config = dict(
    hidden_size=192,
    num_attention_heads=3,
    positions='rope',
    rope_theta=10000.0,
    init_std_down=0.0051,
    max_grad_norm=0.5,
    decay_shape='pow',
    batch_tokens=[16384, 32768],
)
MLP neurons of a small language model. Each row is named by its layer, matrix (down: output weights) and neuron, and shows model dimensions 48-111. Each number is 128 + 24 x the weight over its row's rms, rounded and kept within 0 to 255. A neuron's up and down rows have the sign that makes its largest values positive.
A block is one neuron, or neurons of one layer that tend to fire together. After each block is what it responds to, as a language model described it from the Wikipedia text at the highest values.

L5.down368 [146 108 146  82 135 113 133 130 106 104 127 162 102 152 138 131 163 109 105 140 115 160 110 120 106 153 126  83 132  91 125 102  85 147 127 135 105 110 118 122 126 137  90 176 148 117 151 130  87 154 109 129 149 114 114 132 143 115 103 150 103 139 111 124]
Word "to"

L2.down254 [132 111 181 107 168 105 139 130 150 150 142 118 123 144  83 121 126  92 103 153 108  97  74 169 121  95  94 127 128 103 111 108 138  71 147 133 140 121  99 137 140 157 109 125 117  98 126 108 163 140 133 122 138 152 130 162 139 123 139 128 107 144 129 109]
L2.down362 [123 101 150 129  99 120 110 133 139 151 176  98 146 121 131 168 130  98 132 153  89 149 132 130 133 118  90 131 126  76  99 144 108  89 160 101 130 121 112 159 123 154 126 132 164 137 175 106 126 126 107 156 169 154 151 133 120 113 113 107 141 167 125 167]
L2.down374 [103 126 189 142  90 104 133  81 138 127  97 121 105 121 127 119 169 141 112  98 147 137 150 168 128  90 135 140 128 136 136 146 147 105 155 109  99 107  67 124 199 152 135 130 103 149 129 177 118 121 154 128 122 162 159 114 123 115 150 118 140  92 137 148]
L2.down419 [128 149 107 148  91 106  80 139 106 117 124 110  77 162 160 169 109 137 149 139  98 163 118 164  96 135 142 100 136  92 139 115 121 136 156 118 132 128 138 126 127 141 156 135 111 101  99  85 191 139 135 145 175 151 107 156 111 142 138 123 108 105 182 146]
L2.down544 [101 104 103 116  99 124 101 165 130 154 124 103 126 151 141 154 117 114 130 165 164 151 109 131 114  81  93 135 138 125 122 145 116 143 109 154 106 106 124 109  79 123 108 104 156 115 137 123 159  96 127 157 115 113 146 130 129 129 104  84  99 104 113 143]
L2.down740 [ 93 114 145 123 125 118 109 125 144  94 105 124 119 164 138 136 141 182 167 177 105 112 114 116 148 121 119  99 114 121 144 135 157 150 164 121 158  84 103 152 103 121 152 119 136 124 112 102 145 119 108 121 122  83 116 123 108 160 101 146 100 111 126 157]
L2.down747 [107 150 132 140  94 126 165  98 128 131 128 101 117 138 114 122  86 163 119 169 140  90 102 140 159  95 137  88  73  96  98 122 130 141 101 135 137 132 101 135 155 151 132 129 163 116 117 147 110 133 190 155 149 105  87 152 108 151 136 144 129 148  87 158]
L2.down760 [112 148 108 148  77  51 146 162 128 102  86 135  73 117 142 140 124 141 118 154 131 135 132 164 129 103 116 115 137 176 156 145 116 131 137  98 115 136 139 146 109 136 130 147 120 113 118 100 175 114 140 159 155  96 126 143 112 116 163 108  99 106 107 137]
Closing parenthesis

L6.down41 [149 116 132 150 141 120 115 127  96 139 162 177 159 159 124 140 165 158 108 150  92 129 107 145 138 120 176  94 138 146 130 153 101 126 148  94 112 126 139 134 166 123 164 122 118 146 172 109 134 150 125 109 110 127 113 160 167 146 115 126 150  94 152 104]
L6.down44 [151  98 155  74 139 151  95 115 126 100 100 105 111 148 138 133 136 146 116 173 142 130 133 191 102 111 188 140 155 112 102 148 148 121 167 136 152 167 149  95 157 160 117 115 135 188 122 181 123 130 167 133 128 145 158 161 142 123 106 103 138 146 139 136]
L6.down46 [192 152 133 162 139 132 110 115 164 147  99 116 134 133 117 126 141 145 103 108 125 175 124 121  79 115 160 149 117 126 102 121 146 127 134 147 164 174  80 187 105 152 118 116 117  80 111 109 130  96  93 126 146 141 135 110 137 144 150 105 105 133 128  97]
L6.down112 [131 125 175 107  65 133 160 162 125 138 111 131 166 160 101 131 149  94 136 126 110 133 130 131 151 133 107 135 146 133 124 115 136 132 125 142 141 116 108 105  81 139 116  97 128 121  87 155  76 143 139 139 111 127 101 108 156 151 108 130 153 110  93 128]
L6.down280 [134 133 124 102  86 160  86 132 123 158 107 126 118  91 141 174 133 102 151 156 144 111 157 118 116 148  84 138 164 118 151 125 128 125 149 104 113 133  99 107 125  98 153  86 146  57 127 115 141  94 145 117 123  85 148 143 126 116 129 109 134 121 107 155]
L6.down322 [133 119 116 111 119 132 126 164 122 134 131 124 113  91  50 108 143 108  61 140 120 111  89 129 134 135 144  74 142 160 144  93 127 141  99 124 127 138 134  79 119 112 147 107 109 156 110 123 144  88 131 131 137 120 116 155 139 111 120 136 146 135 127 110]
L6.down594 [143 154 136 136 109 129  97 123 143 136 139 125  70 106 138 141 145 133 139 118 109 100 135 115 150 134 104 104 138  98 133 131  87 153 117 161 137 130 125 126 119 137 121 132 122 158 102 110 160 121 133 136 127 142 147  93 120 137 121  79 114  97 110 132]
L6.down653 [172 145 102 130 143 114 150 144 120 122 139 133 114 120 135 125 150 114 155 126 116 145 101 115 124 145 138 112  95 150 126 104 146 122 155  88 143 161 137 122 122 117 144 114 154  75 110  97  90 174 108 128  75 150 155 121 116 137 101 134 161 134  74 109]
Finite auxiliary verbs

L5.down118 [112 156  96 116 107 103  92 142  97 137  77  96 131 153 125 147 136 147 128 125 112 114 117 136  99 122 141 121 134 120 153 151 119 104 155 108 113 102  92 113 109 109 130 123 152 105 115 126 172 140 112 138 146 112 154 150 131 147 133 115 101 105 120 156]
Closing parenthesis

L2.down162 [126  97 136 168 132 132  92 130 144 134 168 127 193 124 111 131 122 130 146 125  97 162 171  76 153 140 136 131 135 158 131 117 119 106 122 138 178 134  84 100  82 172 145  59 148 114 150 144 143 106 125 119 100 141 132 140 129 138 135 178  96 121 120 143]
L2.down200 [159 100 138 107 151 130 137 126  92  95 124 149 105 141 119 139 195 108 104 108 129 134 119 141 129 130 154  99  70 112 152 110 149  41 139 123 153 139 129 140 168  83 132 115 151 123 124 106 111 130 139 119 147 103  96 127  97 154  95 156 103 133 103  84]
L2.down242 [118 150 140 110 103 123 143 166 129 118  94 118 129 125 103 115 156  97 119 156 140 120  89 134 161 126 160 154 121 145 150 120 139 132 121 121 140  69 138 126 106 157 112 124 158 119 116 178 106 151 135 116 120 136 153 139 111  79 127  89 147  99 166 139]
L2.down308 [116  99 125 113 143 128 176 133 109 118 157 159 141 108 127 118 172 159 120 125 144 109 147 163  92 136 106 156 140 101 111 127 139 128 163 145 137 127 123 114  96 142 211  94 106 137 174 126 119 139 141 118 108 150 104 141 145  82  93 136 118 111 139 125]
L2.down426 [144 103 104 129 165 151  99 115 144  75 144 123 131 166 136 143 158 140 116 158 150 122 140 115 126 158  95 133 121 130 171 132 121  58 160 134 111 106 108  95 135 106 207 120 122  98 149 120 152 141 119 123 132 104 162 127 138  97  84 158 147 140 150 140]
L2.down558 [159 148 124  97 128 114 130 135 142 132 129 150 145  63 133 142 138 130  95 110 137 166 161 108 120 133 128 100 129 106 130 123 125 133 132 115  68 142 110 143 105 173 117 153 107 108 107 111  86 143 106 133  84 127 131 103 130 130 142 123 143 115 108 149]
L2.down624 [141 130 121 147 121 115 116 140 138 131 155 131 118 132 117 150 132 175 106 133 169  97 118 157 125 128  92 109 131 148 147 141 131 139 112 108 126 128 158 111 159 115 128 115  98  71 124 147 172 151 168  84 173  93  97 125  86 100 145 146 124 111 128 166]
L2.down761 [118 112  93 127 155 134 139 129 120 114 157 118 109 168 134 144 147 168 160 143 114 113 147 147 138  93 106 100 150 133 136 129 125 161 175  75  88 131 140 171 176 134 170 160 148 121 127 143 123 159 139 146 151  90 129 118  97  80 119  96 156 140 161 108]
Mid-word pieces, esp. "ub"

L6.down27 [127 124  77 118 123  79 100 132  98 133  93 170 154 140 154 111 149 120 133 151 164 139 133 146  99 118 134 117  96  93 150 126 152 123 126  94 107 115 129 143 115 161 106 124 168 121 165 110 170 153 118 145 156 144 156 118 162  96 125 126 104 108 139 113]
L6.down187 [ 67  92 102 102 148 143 138 133 137 129 108 101 128  91 124 154 120 141 107 108 167 121 136  97 121 134 122 138 162 118 101 116 144  91  91 148 114 137 151 105  62 139 146 119 121 134 137  87 102 110 139 119 130 126 134 132  87 139 179 111 133 107 151 126]
L6.down236 [ 85 113 104 159 152 113 116 147  79 111 134 136 165 107 168 126 144 132 102  86 145 168 158 135 136 123 176 122 115  76 147 112 128 129 137 143 108 142 113 164 100 149  97 112 130 102 157 109  95 149 158 119 161 135 149  97 134 123 136 124 124  89 131 150]
L6.down277 [ 99 132  98 125 103 137  94 129  73 119 147 111 126 125 120 125 109 104 161  93 136 157 166 135 154 132 141 133 146 128 135  90  87 114 126 144 136 156 145 210 153 171 125 138 123  60 143 104 102 143 123 110 134 101 160 108  89 132 134 136 107 144 129  99]
L6.down396 [143 135 126 145  97  98 132  84 106 104 115 159 107 126 123 123  98 131 118 123 134 116 102 164 137 114 142 179 102 153 167 157 111 130 140 130  79 130 122  66 133 141 111 157 172 167 134 143 125 132 123 120 169  96 119 124 115 115 126 156 122 135  93 144]
L6.down411 [165 141 138 124 113 107 128 171 123 154  97  94  73 129 121 119 107 141 157 127  95 113 153 124  98  90 124 114 133 101  99 148 153 116  74 118 145 132 133 183 137 153 148 151 155  77  83 130 122 176 110 144 141 160 148 120 115 119 109 133  94  95 153 166]
L6.down420 [127 139 149 128 137 125 149 165  77 135 105 165 146 154  98 170 118 130 114 127 114 122 129  97 131 169 123 136 142 129 152 137 178 121  89 102  80 130 105 119 115 127 125 130 138 148 144 155 112  68 119 143 109 119 114 129 128 137 117 119 145 148 131 169]
L6.down624 [122 142 135 111 110  82 143 114  85 151 123 101 121 180 126 140 147 161 120  89 134 155 148  78 138 118  85  90 118 143 130 107 121 141  70 125 157 120 106  97 136 168 116 148 102 149 145 102 104 156 114 133 193 152 146 118 127  94 101 137 135 135 140  98]
Closing bracket after glosses